Part of a small language model's weights: rotary positions.
MLP neurons of a small language model. Each row is named by its layer, matrix (gate and up: input weights) and neuron, and shows model dimensions 128-255. Each number is 500 + 50 x the weight over its row's rms, rounded and kept within 0 to 999. Numbers have three digits each. A neuron's up and down rows have the sign that makes its largest values positive.
A block is one neuron, or neurons of one layer that tend to fire together. After each block is what it responds to, as a language model described it from the Wikipedia text at the highest values.

L8.gate263:476440501546560515436514511420594543477520419480504513435501529573473495517469527493403512568448504524400553544489569519436487472561425478540541471409471431559540490471454544472424498575430353476415561530529467456480475472419505483559507480495488509560547405502462485578506508609409555515425523480496509429548430447615425544493547502521563473480527497505367518592510524523514527501500
L8.up263:539500584561458466542466530557346478534521436522441479491549509536565521547493476517502507619526515496542575567538614508546476494537407513533529499460443475554479411545570500481483428487494469551484421538530461469587486510506531475526464394577446511528538478434501441450513471538513566484538476499438545469471592405563463569562621520563561491478511558468540508432444514471504454534512
L8.gate338:584384454495489567519496444602525437473485533435483475434478488484413464451533475507541489487478611557439555471555480469473565512470592471477483596422456495509491493454531534528426516591465396485509486461542468502564561535483527489533459483580403626579549489448454525474523535433493489549523475492557560489424546496553491554552470519445484465419447525494520531573538502587500491477594
L8.up338:535495471429533463521512488555638575444454505461591587467496492540552486641486516576553449481417503557475480476573462469509526593557427616499566490429526469459449498439477449419447470373420445486524508502530526510498530459458520501539511538490469451488504450415454473512519516430431395537437556515524469528503512609430529536482557464608546487471557404492420517530355518478480579506462
Coordinating conjunction "and". The word "and" (sometimes "or") joining two nouns, phrases or clauses mid-sentence, as in "qPCR and fluorescence", "killing 15 soldiers and injuring".

L10.gate232:465505464439489495462509559454482498545444520491513577531480613471457503425528571526517610504548495421517515559465399468456470515467477530570563439431504501492458491537506424463412488511552488417495453451485429441372582454519518399525446613460496417508507513555491501509561550539556466554549512548382610489456542510517554523546617497471577504543487534485469562523486490502511511489438
L10.up232:563597536471528540413457586547551465461618498488497465481551436624538488508492496357587505472521527445504579405505543464532533516475483446509501625490488485508458560524500482544582496458559488483543529510513537517405492541495528423514560454485450498481441462490412524534390563415476561559486536521438582536471436502546416604597471522571557531481529511493529469521530455501392426474519
L10.gate239:597518490434438585472395518470594536486594569568527546557439526564535483487508539565558572519551498566525448492504508564471564531422470621463438475472526489484503489436445461560493572418466432505473495550526531498494469484562580516422547489536551508378552502523473482468584433524426355537502563568430560513503504498476486457511456502523522550486509489435581478455542579424564527460384
L10.up239:527426498422532545458526531515554552484511505428525558608384573402434473431473483509428521424415521491553458498485474511492546568442481535513443604479427510585471475522539486544577456554475520496440550626452473486433489514562501501365492350459460545424435436489486489497595483526416474473417538506452626510492461488453517501441490472572577491529523568527488408473400537511415503607553
L10.gate330:475531498603526433552499497516522532575467463554450527535474404435511588501498523575516514593482504532496419529573587536485469537560564457565401403469459416495444601460509474518397459523493452463508424554481539538487458464516498574436419450540507618446503433546550500451533560621468506482409570492537507548386515502476475490502537539572569554555486519477525469477358453503524446554551
L10.up330:486479462521480474416485605537488470509463539501529502523558438494472459472464509516538483505421562477533525442494536474493505641554422442408527538448537476514489590496450470545488505511435493534597489586480464397467484496461529365515518474463430495494463498458497560492532450559491418520488526616441515556520539509512490546573521570482453551557428521544460476519528586476489555531525
L10.gate491:457513416530480414510531549422460532434632544447506555597509479504474578446449500522502599554517517571527438470391531550498499524565411562439593525559497506479544478450493518611505507421511441438537447443533580466570429501522556394418468512512427442485561512502503443448485482540381443490599507582493453539482610494467423526533508505450632596570455525482578591532557575496484471502481
L10.up491:540545346481599516513525492445579565455423482494451558545523483542462459596403538534442447513520563504482581534518518534483541454502484427544527474590500430443521517489529503451609530537527480481601494585457496527508416541444495607546457550501455529578509482436505446415456542467483512571530476494436497481459465604533499575482534409551492519483534501498452520472463466518459449541453
Surname-final word pieces. Final or late word pieces completing personal surnames, often in lists and tables, such as Diamantid-is, Herrer-a, Coop-er, William-s.

L8.gate303:599543489623490556526510522531462511484481453461526464596493474497434615491475525539508495584423463465462491473516487533459492510412523530439434531441472499590467510368558369504417450578482465557435471488462482522519472615530515590478490526403512413567476410530523602533512471486446485535552420428524582418484537377523423540534434380444452458440603524523495475474439551505487479491437
L8.up303:475522505416524516535510469488520536354510543640504513553457440518453467481397566529532517576502532468442482455556416596528487595503449587545615472463492428515494463543522558538541510451510505600554470580439511557504551531464458440518466538564528405473508459553571478553480533448497516501514531480391486587477533551541465468502562441592451511451531538499411444458538480586565518470485
L8.gate386:470468502523478547495478501510528486478468550500440487632443480526621495486477478557436574554470490418548539466494543534475463579461393433500463550453511542593407515468509388491522495534494583465493540589403562542551503506453607473450455500400492498522519509543522556573513483616511407470523393488466573507466550458454480521476488541500596537444571545572458497443457469544548561502508
L8.up386:522492513527497554471496463474419547551511502491488533493454514523490514499505487535454568547583472500479463490568508557466570559460421519479541419447544456472565493586480445596527458555528459545487457520546372477545425541515553455476466577419514565530489527499579500496565441475450541515643457410497504522500568544533409439382471429447427527551514512536490547445438525529540502513484
Name-final subword pieces. Final word pieces that complete a split proper name, mostly people's names, as in Morg-an, Hen-ry, Rober-t-s, Kel-ly, Gre-e-ne.

L7.gate131:528532511504448554560533449551392554499417509409597502453499454547469453556541513471532552456474468519464500519417458472547481485469486452458492594453495433501511521526514483567458487512546383563519467494541557564534506425526433470549501480581505420421519422440496481583475557443472526436551521518575481472424451534546426467434510547561428370414523510604510567531516508401412508476458
L7.up131:548580505495523452499522488493561518428504483523482466492605413634440591448566473512573516437428464397422419509557474490493533457475467485507491437621516503498494499509496508496590459615618439440496583479557543558510499481461533491534573487455445430430557540408463514434502541489486511483374594440452515502467427510434470464499450541431503494465611486530535542470486388483518501495514
L7.gate195:606474507494469499461503591420621509436450561466454520492488484420464577536446420522457482476464540511460549539501470497483536512504479539392536476406447464537608466492478525508433456535499465534528531501490539382481444470523562485475634522446544503507500507536497542585565540488468472517493478540500515461435467555497507528506502628700411489534506515551513510545467431456518488422507
L7.up195:503554470494460560626469480527514463422513514412527481525517463586593505456472392547510511518525512445523526429556473645501543507472547395604518567494488590462461569454599590531475591539543539439513458501524407597511450528562516529404576560477471450471544453512412516457487579485622465492381531453517467441497549538465483456600550610508415476527482444486494515522559475476489434516553
L7.gate233:519438457477485573528526477598537566452511567481511497467563511429588458579470518536581470462490461510510473503594590503464525499527483472478504434544522564500438493509581490465527500423579402518415499450463472559463561496454490560452491491482490548556488592579485545417498430540508504550472472560493469464469452464480516475515458422478480483397474513501570479507475449464425607492529
L7.up233:560524448553524569464460496394559443445521532399492537460501502522505494523528437543408533571561545601572527490532437484515530432455569498456532439526456486446465458462510446460468590498511482506432523546402504499521562541448469636442490467457408480475564515400542576403552473486452520469522535457472550470556498545455491487588480509610465544551371498467504453524543485447484533423475
L7.gate366:517435517551473444503519417588526518491632528456509561419459522454382442491508504481488466482473512469496442489418505484504525454463490413486519547519458474632563457573490594544516527518537493513477519528480421496541483573541488492494453479503533482367484536559493565516554523519465579662453570527402545463543510474412509464530582537571519557541560474556559501590534360576467577526534
L7.up366:432492551457586450474515452515483558457541550477467512432575520497493549493497464586541468482569504492666588550445451428565438484452499466497479573425537534441471486533495575441564487556604514508507457509431469433517591479580564561444475554548487516528505529514503579390456498544440619457579547527501453513464439411559530511443536501482539477462507504524496547457529573538468525535522
L7.gate466:497470471391500562569509485494563606467604462479601493514465524537499471525479546412470351511503518578510498518551453496499579545613575480629438607550448505493422523520590543477499519485584348513561519434549387487487443415520459465520541533463375417592503548490417480534573492537547563475568486504472562440540523460493474530612452494467428529504547478495510575488581523499467516508496
L7.up466:411503540468525545532466462505497528462446541417510525514567510477599472487494511507489477605477523493472531575558585529461525435509425445556401462525497568570523519494484547532569546522428570519588475398502518535542536493467470442522535461535457547536491423410617467551465408556463451499489448407389585463517478428617606513456544592452465563464592492505523484499616517489548466581529
L7.gate537:392572529543516451424572423483504531498496526480526547513587463497470501549389461450578526570511506506432465451491620544397459518530388476555642575445527488475413507391475525474436460489405544518593463458538492470511486448493472534463476507547524436585502546594471502566421508439411449565540465529531529475584551512455513492404550527496495517532538555511394520476516406609517513475494
L7.up537:485527519553517520494563494556506580490539446472548426617533527495481488501495485568441574540352570658542575542503474504485498498510537561496527432457585489469482494447536492470419439562506519536417475458554465489446588495434522531432479550429467463472554480613526533594531514474525510493431507539403557499466514457524443515573498530569410496363499513578482483488551439569466410423565
L7.gate617:442563532526594448527475411462527500493500534463501526530597443558494527444439564510533522520502481502481424483563532505518502500445493407451455533466356516533486493471438526527590455629492464633565513447456525513476499551547645439505651472597541514558507540462535450473486463553531458420514562506491469529616510456480511505523575600526529552484573387598484471546613570509440485471579
L7.up617:497539379543405513493482535543520501524570553449455561494540490561496419530504460481508454533507501534435554560409540479445503455583518539436505511510544505459388560573511456463518416499524550449443582541477522508595453442490487441493514501535473510314458534508438579421514557505485557524496508554533507374479475412524445548424397565530540479526544484474490597552480401528515496490467
L7.gate628:491536534426494538560539450619564539478483526498568538540544383485469490436507457487516483424559487516508541423436483587445507514528517512442410489563594534513444500531414475501463466475450573547373408477529496460459553552449554535429508436483453589498471479533515387492480548499450530484531537575440391487529530538542517468561513593482557537486476517502524464508523476527462426427491
L7.up628:565573475475516511517492475513490508415524448476517496450458499642541550550512472458467476565430541635510532516504560548622427455505523589417492476466506479437471490456521425467536526486524486551407548528530559546466538465593467512489461530470530529501509489468570494517656520530523435485555463573474450524383497411435502479432522529522494524497481447610518428546435498490461480507412
Coordinating "and" in noun pairs. The word "and" (or &) joining two nouns or modifiers in a compound phrase, as in main and mizzen, chalk and flint, Kessels & Van Der Horst; weakly, some mid-word fragments.

L10.gate63:428421433575487409373487436421527424536483489510492448461489414456535525544530379477457454519404553598462443489544520553411536477510591544552580550472521568533459505457476520544456562537494429548534513533503472447517473487521513486473580549502534462506521483400437526544511492560582429379497476535530423489585406492513444431515527611569480519457495492528442515491572529507407563610533
L10.up63:560510580536501463472489499543517448487475542563481499568551410418494500526471566525535559580492493452473471521446481465466531439448528472495524534514448413541514549552483382537455518617470522460499500477444506364472507481553489499451421597561530464603530465476476520543548544535569488624471443465543548486507521545440482531577495454433515524463495449446436432498430406511544508457553
L10.gate70:520467498522524454609437487521472529471529461524518591478548536460477488503499400491616443441394443442488543505505509463513499458449468537487383523462492524541417540546484443556531551578469547458473528426505450433540477598526523511592523494509495499575490483391415505532534473586552477510421461485535433544513575657401555567533446526411641551508632435447498435538479498553452462433557
L10.up70:561458427425520534402525447458453531647496463533447474497452481440508485518455571531520498537595535503451617542521512479500535574457494524583500550529621569521482500473482494431468450486462577499460557469520444457552502629501424524517530484478544501429575417501516469496515514510571515503531457546513446488540505570480547531423534510493598481474496485454513525415580572543488522574553
L10.gate84:539484519539624484498507421435510408455509519538493552527569405545497432441486522532528513446428549530563512431387591583426541542498483568443421556426475502559459514428497488522522509427471521508497411487432547557514485437566521463512533393450535426531534533543447522527520647565565508440465522570504565509499509605462480507493579505481486565453507465413500563541465509537577538568485
L10.up84:488513531481512507467497518403401576474525563537435471465542441523519504502457479586505607451492519438494528545513437472497393500570495570454499510529494468486536519572454498511427454465442492534597528477488476461528577515464453524545513472443455486570551466400487483504481484576465478514464505496436502463548533555596435538605528464483602489470514480444403541530453555555521516441416
L10.gate533:444476530490522456560544595523587525530561577582457536462453455513548452450439526516470504530472481448509557520516536494524488471564516510478564534459577525504523548428511525558538576528491571479503561437446454662516576520478609478421517507426523370594482498458505443462561542535459488526449568570594536459469415491552524497453518464495541503456416537418585477512532588552509545480530
L10.up533:506487532545476542506422475525471509587562484504527550420570434586513421517453488521496474377497453480557550551532480453450507489484550494436488479415375433453501442480526470498473433533582454483547555499535574493552488447552463453431552503536605415531496518491407424513510543547568539463500538550471573434539548583482519498504513529480563479526546491531419504509524558487477491527402
Year and century digits. Leading digits of a year or century number inside dates, such as 19 and 6 in 1969, 20 in 20th century, also "in" or "c." before a year.

L7.gate33:484479401614460527547467520536528470485503440538498407584521454483614504472385494549514557509482497494566539451453541498534530470488540461464379600566523467558467473496474415475549479484418477470427546476536442549465485646539479497521502500526512474550456448497516529526541569427462460548458435509501603570587499474500461456507514582529477363501526451567467503549442498536422495566527
L7.up33:516509508542498490500575448507464506370431506496560545495568524537542429560526471561500483535485394492498487386575506478481588467417603561449512603441429527529426591527535543514538573447463543452492520461531519573468476528630562451527452421392483484544529484493469502445559491466488483447513538545544559579443549526549440496515493558498456501540567481515559534475433529530490637501502
L7.gate129:482430444495498460530465474540537498507524517504492458420512420524547520544458593522487556520503544432432425437582420505454487538499496474386477483494498586482479511495535503557439452421570481482390484500531492694524539526541540489518483553564494480474471541557522410454419543510466445508415554495438519506451440416576420447461472543571478587539518512482495506466442654485463407532479
L7.up129:484504475489489503572506462471501440484487529520477408547509439542510524479437553554460501500438531429525511467492563475435552574474556483470428468370474511474399552493444447528569404521493449495492487533488406594416454472507497429507504547472467555511442495549424488519447470486547490491492459544382564433528480507470411557570509620447477598504496479555541508466426505503465520447633
L7.gate157:518493533518575560469524547521552580461436486534445472565520517475563563433479512527497423541466528501602494500594547546505510581515479566439477517401371513456436494501505407428517502430522553504490537476425500531503383507526546441497482557464494452646486476471522568530502519600446433457567588449471515463496445493501409555558481484513490557445556421486419509496455530434570503484501
L7.up157:521526472484451459440503573540499513440516447569479472552519580539530491461528592497552426493517498464485511467528508540494488507480567581488537546493383598562486454456418536514487492579505412462465555561518502496507462582515529507429444486547429562572457537406547495454527411551435463542580503413466501497450471508632462430543423497433621502466463576510491484615492571448424542550435
L7.gate183:500497559572532507512436519506511479464484510493512395465532529565527567417519506503542541545493592455509504446553519420510446592496499523437451530543467500488553569434397480530550500526531459464465560532442523568537453520527476503555457486495444570510486590459504513512466619539536413469500484587590565572487551461584445550498509573471522520464488440482473463470417417462504483455521
L7.up183:515544582524517481521444423423522501465545467549547458389534596436515517511521559542473534542505481446570491493481449520522470510511477599434521478532510502439492566535389543504541404502548451455497533481511357534513513521606536462508379510481497506506471606573545495517494488501569551499585511598537542454478562486493531605480475638387445580379510502505534457562517527548472483476492
L7.gate290:513545506442544487516528520568612510506482436508477498488580499494481618467498495490527516515462498444578531432461553460510571542504451514411480526572473530611474547415458494482430381465527473503460490528500520488516506571657535531412407457506484517497495540505526586477450481417504470536467527548560505462475480451553469530517575576463441588322555496554559442464534456526458402458643
L7.up290:548528519497446551458471449520634455537572417557488584531490450424445507499576591475500471594520483488555481482494519506526593530500492513507537577525429530552501438521384497492420390543525510498452463540383575538581570462497503450499452515453538594462575448471569463491518503476467460537441571502470523495480441509541562522512442576504555429505492515506505443518486654602476426505482
L7.gate376:542490481533503502561479462515533496499401551493464498532458558476489453403530589517466459530518554481541492520567480511507453574464453488431438513492416512528445562390427489562445406601525511472445453534474427574535449516557466392456540526516591501554542518586510530497533453554385546481408555514525468498459578567545433477537513511514420441514616363467525465532506445494494453424496
L7.up376:463470535535445533435422507525577544529540503450448471596405484412472512561559583391568388473431553479540457508571632537550496432487464517529503546482479466497467524443564489563538386442517504499501480460577589512440529528487495430523520567478508599447561505587440464603452562531519479562529452485437464524553504466559529456540502466442443533450569505448527558478493501525493522505443
L7.gate573:498516473579543507428615504447489447598465506491518471495505527558476472524588511483478433497604474477561495494512415500470571645461461460513444509502536549573422547481430482576439550553473441415480462350498481482528446425492545415480523492439411552525476496464568521523512513485537396503507518530518479444496405517537409465492503555464451516512444459521491516469506463459529429497436
L7.up573:449685507534554490514563509504505536536548486511507564492591476454487444562512481596490440525541494525501471522452503519415512407429471563415492468534447501511486543448510566456536469467490526490472369508546420533498523538547566535465414544404471464515486522470537423518452505458451538578574545530567566472473543525476539459452455547532460414502566499484508424489467447478421629510466
L7.gate609:591535575500539540465469511552549492445619427491440510456486494544514529482507497489507603493502609516558485509511407471498504550503460410540412454538504579548589457450495501374516437555520500629486485532416509542532416487610473444465466508557457447551539507510530391553519434557490473474519503523494530496479420437496421540442494495435551459507523484407515412559430533489558529500548
L7.up609:529533454504591519553382478420496529582441446500467515476494521520568508464496528491547585537524431552532496464478513570566579529437481500442470515468443453467561411492484515434538435469485510537447478432470551532572426499574523436452448457445508464489582475498551405460394493558440484500386520577491483438466433534410415452440563507543483396514600518529529455460541487421515457554491
Name-final subword pieces. Final word pieces that complete a multi-token proper name, mostly surnames, such as Trum-an, Fergus-on, Guggenhe-im, Scofiel-d, and Chinese names like Xiaop-ing; also taxonomic authority abbreviations and initials ending in a period.

L7.gate56:411442378465494510605426653566498568517445498486464585455443440491499420519503520531562483494512461461472646546449587487499436533506417481506546475582539542572513380573496503488543523536448502455457529591537483469482425608576506449518463432537436377497521479498508505483520481441573536514524557520493445550468489515438475512448563597494458548463523444525507438455622586487536501440501
L7.up56:466563425384501500538448556574456558540441437558496499497503477549455533505597554443516449486502519493562466491490480492513483512467539523461553497452512495541592514489489494500583511469590645486523468491402514450502589524515474514475442457500628578527458519447484444495484492489589494469494387501509560459465464435489551496555477556532469606547599524483504456505509546464544534449521
L7.gate72:511444479451468551529445516558557586593619470566393431486494540563565443330464581488506583492442430505495493550510450491493536533599529518563439468470534481421550482590455471465457506548433562510464494457410487508516522466514468467449521515468484387501529443522518392502506461437514435476575402520537518419552486442561532466536509496490542517412557506410563482520454451491469602474483
L7.up72:484512434539517496443485487570599588489526556549515531453535523547526510522466524432571477509505502482477512536470413469500496433404464486527474505508447465526458439452463613451450514507561517489623489455532467482564572528509464522413519548477414551520547590476514541533450504497468479497473549538495519440482526545545560479447527513577578504491546554525470530475532530454526515520617
L7.gate158:462535463427543472560453506500528467481493494476496434380495452470486629512477571474516415518491470567533451492466539481493434474472567480517476535551484515502473509536475533502493494478622439550484511453444562471538419505455476536453518488453414457528522549520450533442523556435559449420408471459458505454501371557602514489488485564439501526533551481420470359549548436487525508491480
L7.up158:511495481474473415504517504374481529569468578535503427429454548444405558496451576550549462489532513541370369483431481464524497461475478491450474553494535514445507506499479464469473588540495503547443499470518441471559502525497506522421467490412485458473435456523474453490520542527502483605452455479527388518468574477433512503519486468583493425432543536419587476450455554448463508458487
L7.gate223:514543569490408376541502382509578660566451449449536520451491494424496539488516558546470413418542480486503520505531425484480447598442530524538520493504567496564514534505470485627530482469472486515517469485519506492519561501609579462487539505545468436521498529400523477589578502474495504517508481607449413502439467564520478522445465541413578456529466466519519397498477403471459520461497
L7.up223:505531603506499501454574499510484449542498544446509404549482420462465457540489530563501441534509588540495513431510530468471540485536433494696522485502469513494495510451469543501550473449551468597447459483455542563468486503426512497496500478521437479495493529500514514371586514590455567576591480574414510431505498493453580499408441480484443474479461432510498509524518515590535577511494
L7.gate371:477451471468517464469524463538490454486524400422525572477476478572505569520485563572563482532493484473554490445409627565481449485466496431497605439469462453545542494469520528567479553472519462486502539519558385500539511493440523437512510487428567499515523561368562472500571507541400486501350622502491436518554535490433644524466450488624513537533543540461562476501473574455491578534443
L7.up371:430415526488449627652568450493500535411550585543542523427577464458435529533535632470362461534511450466556529493465466514433495490495444481487601531542503491518523485493414448538446487459493506532470448568523475452522562540574431553603528514528541525386569423475424538483436550494607492492519451495537468550564481517508432397498409549530522522455482515434573523491472492475491520565503
L7.gate395:440468489395479498470523548568510443465447521461577495488528511576490507497507578529539462571499546551559551462482552420555652431433428542482513512566506556440577483521409435540529498436563497507490457409451495545567474521525538480451507495589467575451540654517457506449490476568428418566483555555540452477524467464502551485394474507544536498536440568487481523494425523426495531439535
L7.up395:485503453442531525412525570377536534490517512463505521584499464506409539518417466403494495594552489484470546452507467441508520425557538495505520576471468553444470515465515506541531420492446507513481501561505544498500427431567444493552463463426582594491436533599470438526603524518536438538551396488406452515494501375642573602391465432446508495437581511529527514541420555543473487511516
L7.gate432:449470464442449531503437538570562455542527522511523577514541440565503478548517506516626465494345486522491470536455503463432511454434467483560564467518521545542526475523475466513447536534547514428497443426525502506475418606498320491530515444598465519509526507635581432536470480510504580545499437481564471503492522430581553488467527540479584548499544546460536530572416524467535505545519
L7.up432:462515412474488470638345537474534487517533552459500419514456467483485560554445515443432571373498480587571603504526477510505579474459411563552499575440545523519535518497464515516514527540503580557565455518474488535421494571603403500517516439546446470495536532525563437545572559569514520593645475487552441609497543475531444529446474530503589507450466393516559505509429520459418538520512
L7.gate510:508508510440484460548466564603510473537511472518528605518474446444505427433569613486493626493448544499525517521572480458471481429444386562511461542482482470517559420544478532431580387527586524559520447505507537389495523502422533477519495494596557533624579500526562486552534523599526419391522497455431421558525482489530547544514535492518487489510481507536504492466518441479494540506492
L7.up510:452521503557510416460472570429486546563476498446512504521441491517564496551523601466527477479473597527528479534545519582393528518524428481526522457480442508548436528455510547543497509532512532414482566449509488575457468467448463457469479508493523509484532617505500512596469528479502431494501620555499665424544533511559571352531529445448550462470495463493588473469530533511496429502546
Year-number prefix tokens. Leading and middle pieces of four-digit years in dates, such as 201 or 202 after a month or in, and the decade digit after 19.

L10.gate452:439509551522469521528588533509505540593534440480465436498501452520421522447409542578548480446571550434450526489483452502437576570497428492532526470527534532420456521485475458495439389541519425472596401416523545607365529590490437440548499564501517541526426542508413401499535514564448499587637462430516545460564474594464513525399505533454482515541524504546581523498399477558489493543547
L10.up452:589463537398490550483519561420493523532531489525383421540469433577392533528478532486518481557595569556481500499486437453490475561519476506514472552504531593498459462423525433521447544457532459540492494555407499488592489418471501547531567576497498458534561608498455462529533471509475484575487534471520585551430459498475476535595505475505527572571545515521488491542479552577441494515535
L10.gate463:441528498473498566518449521568481521370461441498495499428498497531391497490558544526469531521447524484553435449502507513488370515528500509510514456468529591658537592466450506473461497589516500437464583379477509497546572540538558503573542467535496490468476476517471560551449521519526561545446557466495578528459475484541532539443519551517594468450453494534542533514514436498535505488524
L10.up463:554430516520475493496495503584549463517467472422497481528429501498474583556442517494476478591555457467578576461547554577521403426512498534503561419521573473530406588428548517483475469487518512492499439497472477512515456527435536466534577477485541515466592485490453573442492541503493643534510534466560452495497457489484446523466573488516598500520460422524493589468480574598472598508448
L10.gate522:444453465509456586456521505563536463494489414505602438556437515444493441548500489589507453478564441452500574506427531514459528507514491446554451489556488445618419393440470474506477474530520435598480518459452499487442526590479511528526556467528516533496509521514448469478516539496524649506573507528426476491421536469464474485614495533550565457501481543539465530477459490553521505391495
L10.up522:445494559531459477534460572530490486554633475443417510481500534478483491494486523508543488505441465466417573443493553532476500466424444489534524604441564515458535552415539504526562527564523440540503490420401481425600562517517582489552472529504450498448507559517565521464573526476497506477529516547479446520447408506485529515535469482530405586483546520541555544550428515562398523435560
L10.gate557:503441636519469466457475552493566504484430508570472626447599522573542542483570486500467533462584547499539542478535553535489490456531486537633517488547504398569445565488546437393454500576515495485422408553527473489562426477520456463544532479537488488426603531523455547519529516505534561532510492428503513477482568529453395506513540482527546620522538413520534481587460409485482554484471
L10.up557:448505521447529470460457567610549543388488518473351570536482466674510487465419531455570515432531499519511506550508551593521498477525454518567585581448529539494552477554462532553579447566493471513402496510434463591472431512603514492573518533517554548594467536499478448565498481463449470531515477509537632486583525481470457532441502556481527503530498530594487485505502550519510513487452
Field separators in lists. Separators between fields in structured lists and tables, such as colons after years (1994:), table pipes, and semicolons between entries, plus some mid-sentence "and".

L8.gate224:508444506550440454452477543594519483498544497510526509503510409479521568630420621530458421530437540517568601496512575462526505489514498546481570468471497559661477429427439473468518478488448459519542398438416549536453490484543579528404411463600534548513322534503550455547459491544521454500535484463528588449476491527536480493513523522630550441471591547465519561494580462485373492521466
L8.up224:524500461453558521461474490487502529575527538468495550516502436504511457496515552524495561584540528548502514505446544530519545505573434504520589558554505573555547490545466523483464501489577481593579452451503548469528478525485516487433478467489527544509425472466496549481484463574424478471502481532498549455518529506517502577587505519577515501514617481439529568598407557551519494399485
L8.gate268:428530548396532524381392524573509575537497521471540520554574446417504556447533489559415499545516597488541489427425540547522473558513478442525614550444445523470504494491479593504558548514607584473485507542422567571444478418491627497540508545509537528524530558456475489493508488517545429513440468505560524503501437451427569465580469625459542454414479456458502508410619483480499512519559
L8.up268:469411435532518388402448514481527442582564507409525512435443523458504565581538407455463487494538656544493503526532533561525522436506490613557483505522477481516468364515467490561544472508595452514554510455479501522513523449469545502455542516532640495529523469496467479551534554496583534606544426558486519474556474480459522543445376459455428370435477433467514500505513494597444530553423
Year decade digit. Digit tokens inside four-digit years, mostly the decade digit after "19", such as 19|4|8, 19|7|7, or "19"/"200" starting a year in lists and prose.